From a checkpoint of a small transformer trained on Wikipedia: 15 layers.
MLP neurons of a small language model. Each row is named by its layer, matrix (up: input weights) and neuron, and shows model dimensions 144-239. Each number is 128 + 32 x the weight over its row's rms, rounded and kept within 0 to 255. Numbers have three digits each.
A block is one neuron, or neurons of one layer that tend to fire together. After each block is what it responds to, as a language model described it from the Wikipedia text at the highest values.

L10.up66:173129146064086127163147154112174213084142094132156129150162136150111071089184126176096119047115195115148113164122112110127133141084144156147105108188134071096105112243177093166179142119148134154143134098116131136089212140142150145090115163182170118163134046121117071106137128091073130157
L10.up233:107122124132140134123125120110161149179156121139185185125117180110131156118172095110167138101108215114083049158101121115095109135037145194143187086093053182095158090126046152171139113143130125162085163134155071141088089109076173157125173114082153112095093133108095161053166125106087126098
L10.up433:083116103105129155137118144132119112196145136126131097172199075156129133183184131101163081076096098119132079130089171141079134153067121164211134142139120134103167113194081115132130102120137115201075090122165138141086087193131084107141121151093150167141123190111135131157145098039109150142
L10.up531:143123139185102117119164128145143157086077118163110164092175139120157118090113157158140144092092102142087182119132125107109089162152095135131091222155110118121149108148140133131125130136167097122145128072133099180164100144101160147120113152125191109132121188120090051156163141110140093140
L10.up614:088127125151114112117153131104061097141116092151166122140183098148086137136163101171174155101116067172140122102084150161172134105077119171086106143080058139090166070176105142066136128106136110105127121128144144122087121170069183119124202053089112150151100143099086143084120104114114131171
L10.up1615:129094142145071064178133135130116144174144114138170146187128117138137074103119060077136176114071137113120100118150183164149133145141156137085126151136142085098141135116111163082163110126116144176118081091161167160077066142164110141152123142135095112179106089087143151138189132146151103168
L10.up1691:149137139114158109141143154192170136133143212038138118144127138166172118139130112204135151088086148128082134124128147131125195138098131122177104120128067140142124054180104146120098132113148120178122147136141161161110121107123052144182104134137131133096167104117143120142151086098110130148
L10.up1954:114090138145114128155195105132070126143128158137154087141155104105106120148132118163060117166086035202172138156115159140072140109079114122123150136135135143118096153167131165114139157160118157081121093137097144124107127187122143077153125098128129106109122172097138122201116090140088143109
Description: Clause-linking function words. Function words after a completed verb phrase or clause that begin its continuation, mostly "and" joining a second predicate, also "to", "by", "which".

L8.up1040:100113150090127091096158177095115081163129147070093098145139130135156146208085107181117136171092124134156126151079159113128121105135098133157185115094133137138164118141116193110158142085102129115125129086066115105117154095138144148195091145165096147220087158088091151115159086232124126102
Description: Word-completing pieces, music. Word pieces that finish a split word, strongest in music terms like orchest-ra, pian-o, viol-in, comp-os-er, also vol-un-teers, doub-les, bott-les.

L8.up27:119134139145117114073141116102153101136120089117115120100113128115143130102110120134138119078162094091144205157081057095141196082105148104146116084145091157102121130142178126080118071133087117155140085146127131130123131153176137106143111096150147149176107109165146112099146135150114219171
Description: Apostrophe and word-start pieces. Fires mainly on apostrophes in possessives and contractions (Men's, Father's, I'm), and weaker on opening word pieces like pr, Pr, ay.

L6.up210:079141168091100110088173201171096102107139111078145142135114135091125132124108110097126126099111147116155149151162119155156183150117147074108161154114196121163083118136127151160094106109093088149091096104153175095058196099105176189080078175103194056135126133069113116202149175173133182130
L6.up369:101135095129188107116173095160137102138147163096099171127134187126176109125128209108104111142143084154111137152146119164150165080082151131058157123090067182149098128169141095127159105094102133165091160086113146063070194148164119102184151155125128103173144056113159145140169055146156158129
L6.up485:086131124147160075115149130183178171100106118041092135131099140173125179143138150072136158106161110087092117122090127168100149161111122166199176188099126113108112052138143127140133120147106122140106100109115105115067114106101082168123157152102113114137072194098140139157161142125147185179
L6.up707:134157138132132137151119174136150120128163136096145134160156160089110188156143093018112155120115155129131114129093122094138179107149061188120099051078101158165098140176157141048209060078151117117109191117194149114113196067097139180144099133164119103153143158095095102150142114112142096129
L6.up1224:039127127125139087121100095117092069127147121101097113144060119095097126131174121124144084109111106155137103148153132160206089138108109144136126106113116138123102132139122177144151128168089061117092117080132120108125108116130121111107145089186128089136159171112058181185197105132121127107
L6.up1784:061058139114077162123133150067126092116112090129153120092110173158116133139085064091106158146143163122166142135092043099125161171124129165132143150080092151160150099134120137147135101153138088090101107122141121151117157142120125117122100125140113058194143133156143202186118078153127130111
L6.up1950:119152183176124161124171155118112166197121096077131156142121148078086148104191110102101146150134128157180106115140170179142165136100142158143124126139114151155143212210115116131126127186077111125095063089139103128115115099077208117110178097095167075137091110083120109123082148085125168175
L6.up1979:138111141118110160182160158146121078099150107122103198139139100138123101148124102125087124174072179155181142145092136109152107129157109116133138110145110089136123169174124090104108098132086134139154114164067065114137148112097117097169087077104105153132119095125150106169157123154193123163
Description: Word-completing subword pieces. Mid-word or final subword pieces that complete a split word, especially musical instruments and roles in band credits: guit-ar, voc-al, keyb-oard.

L10.up143:073130149120154064127180159101164177141097095105126113134117138139159104077147143085187136096116090176182125167122149124114130129123099081119139080090098098150101195074130094045103127182115109101128132103142165177156102131138184173112093090135123109105188106169128084059119164150128169114
L10.up279:153167129094182150114155165178168118172123082159099096168149115081079107095107157088131192134114135130116161132137094072147088091062153150141143110101140079157136168157107150197133146174162153145085103149134091117114152088150111094095182160129168145138147165126189168122174128141111123098
L10.up337:106100093135155177185119101123160107201114105166134091143088117173155152075188095178098159164109122131120145107161059138132104074075083193093146163135144091114151122140152159092102114130044131123150122146158157139163147111153097186117146072162098125125108110199130110113112102127134119088
L10.up443:114113101199133130106179113113097157168166135083124127132102135152162099057118172098083155092125103132157117099065142143109133090116103127096148083085126160175138106159147145114184108102133130146096074143164115154144098119146089124113121097098175086136155152117167115163078129085176148149
L10.up447:144075143110074133144125114113130105166161063168154123174110142116139127058113190098133106107100080133205124110095154124143115104208137110134164135078181185132056045159123162117079138123146110121127144156096159163128108126093108089152152119112142142133090118106147182124150133141126076104
L10.up876:111191155198124146141135145095119156168129153168176110135147191141161101138113107150145120104138139128156117133138060151148117127095121112111169160117146130163162145143140134139147095168111108138132047121104091111139169133120091139070147100193103054132188122059144165113147123082090166120
L10.up1067:083204137111163171173151111098124128105111116163111150133113158087192104081109126125116124075110065070111199150131130150129126126119126117144101103130165150136091141158116158133115077174123144067129113178072159079180130103150149101209149120128172084123131072153145139087137182128138185098
L10.up1144:097136136100153133140138139145154086116118059097107135167129163142172113063167139196131106097082119104136163114196126095103144072147123132171127119101071117191172112114124119152147143105046132129134124129178145126174101071084136180104182127162129121157073154155199166103129234114092142143
Description: Possessive apostrophe and "an". Mostly the apostrophe of possessive 's after a noun, as in band's, school's, Men's, and also the article "an" as in "an attempt" and "an"other.

L8.up800:158107126102156159129133106169113173149124115129180133104122107114137115129134153151156118102169159200077130123166137107128144115096129168187121100114094113196076156125088155119159108181164138115157140179123118111133120109163101100148062110092079142124144097089167106087118070155126137188
Description: Clause-linking connectives. Fires on and, to, or, with, also right after a completed noun phrase or verb, where the sentence continues: "taking Nordhorn and", "invited the duchess to".

L6.up70:134180077135169110129175156168129091169130124118083156105145156120182106152141130109161145140142161163104158176167156082142060106110126084120105071173153147094093125101167158110114102140179160173125159051128116174101136126132144137150137088051181091067131119087146154095096140099144149157
L6.up151:113112149114168118179170123150159161136139148110105207077151159088072128100092105155112153183147128168090124133144124212118099166154124144123126084157103111131134083173103190134058092121156156128112151125132128154136160119102114126139125142113143111113124161085114164089130080075126118143
L6.up599:095132136144183089152205110116161148120114110081173174094121125174105113139079157161119134125141094174092117108127123146103157079187118105078122101130130092095080125102089148066172084157120141096139123171120149128139092158114179131206101143095114088161058131114095135147140141097052113172
L6.up923:158128171110099161172154182163132088128163144136096124113111117115076113155107130137162089035151078111132124126168137101115144147116115105116103225101117121113182145183132171095157083145103094107063123083131118083158112127101134082120087145112122170113140126113150103090166173174131140190
L6.up942:086157121129121111133182158168104105120118119167176121138122091091167075140140088139165155112114060080112093077158153124119158097150161210111163184055035160123118162125130133028118147096113100071157142182083100092127166100132165088158082160129107134136152100174096097117106123176168181141
L6.up1415:161176156101154110150185184145120173157098150097079092148182214127091148121128092114146096149141135133131068151203091134105137123101146169105062113122103116153151106195099126141166117133125087086090097168160152159095065114119188133085129138049108091147121149094119034091145166110141115065
L6.up1621:118129131177112126146179167102110157181091187124137094074133138114141136081145141166135148120103085106116143121138139149185160122123090081120155186099085142073133098170061112096130144098161150099125098083133120140123137088134163118130128157113059113163169133070140145138151101144142156146
L6.up2008:140152128143089136125132162128149100117149141136118122127133159116178128131122077095115148108161103163104178146155193090159140186086113118102157090096119139167158122138229128153127099165166145098121210103165052180142134188109096212144148167072168095128155135108152113122149101110092053133
Description: Mid-sentence coordinating conjunctions. Coordinating words, mostly and (also or, but), that join a second verb phrase or noun after a completed clause, e.g. infiltrated the city and killed.

L10.up21:126142094114170086116130148138064136104139145153154118111104126106176125167138145110086194122141159128097124140125182164169135144106184166196235185155081126123123138112064140133145102099098122138113064139156162131083190170191082118066064162093163141146136055127083123146155139131156163101
L10.up32:106153107110105078098098133135085126168099110150100130129146143147089079117083152084145106160136117091142143172119146158125107149174120122128212187131121141152131122178113160107177094158095136153111152109124161114151072143120106134160162073163168054190120136065160148171132111120108168118
L10.up149:105097139037070127133080130170126095126128122137134107052154157132115158113088146122095143133134127134158145163130155115159077185129128083165161170141101108097092096140125140062159112116114093099135111025141085094090103121121171136159155194184159138171140120066072129115156110164088110142
L10.up941:131131108172080143081111061101121149141207149085128115089187191107069099180103189168110150133112161172159175157136081104193091151127098151142113103085148081147133073142163122150108098107093136135124158112104156121087138125132181144127165156131150124161131124123120076169156028138111104130
L10.up1061:067149124128109075090100130106068111146068102055122120104137127149172119157093109119088181174137170131161169161126103124145150165059139149105105135131133171222127180103126162091064136111087133134144131132156094148168124127138167154212153140159178117125141158104120110149089071170135082048
L10.up1307:107118108115168111093115133100161145141121209136114042085142171117126149126059125139120147068138128120125115182137219127149130117085113143151145150146146067190079118148080149185150139071098082119147184176119088120196125127129190179102167194163144146090106145105111176128135144158133146103
L10.up1462:091128156170106125112163142085119124114076168055088141108143113104105091128172092092067141121095118133143126120098147162150167149124147122190139102109163095136089039192101106144113096114130079182126112126098115111190116135228184143128158147157135086130119145142083131150121164157145141099
L10.up1924:191170137108127079110147144094129094161083144051077182112114175095105213135080127107099085152121131132158178134141061158144076153128112129177115121101080101182125176173104113126143100184140116100166128091124097073125128128127154118087115111133113102172130141095126123080160057111117133159
Description: Music personnel list separators. Commas, "and", "&" and word starts inside lists of instruments, credits or roles, mostly in music articles, e.g. "guitar, bass, trombone, and", "(synthesizer".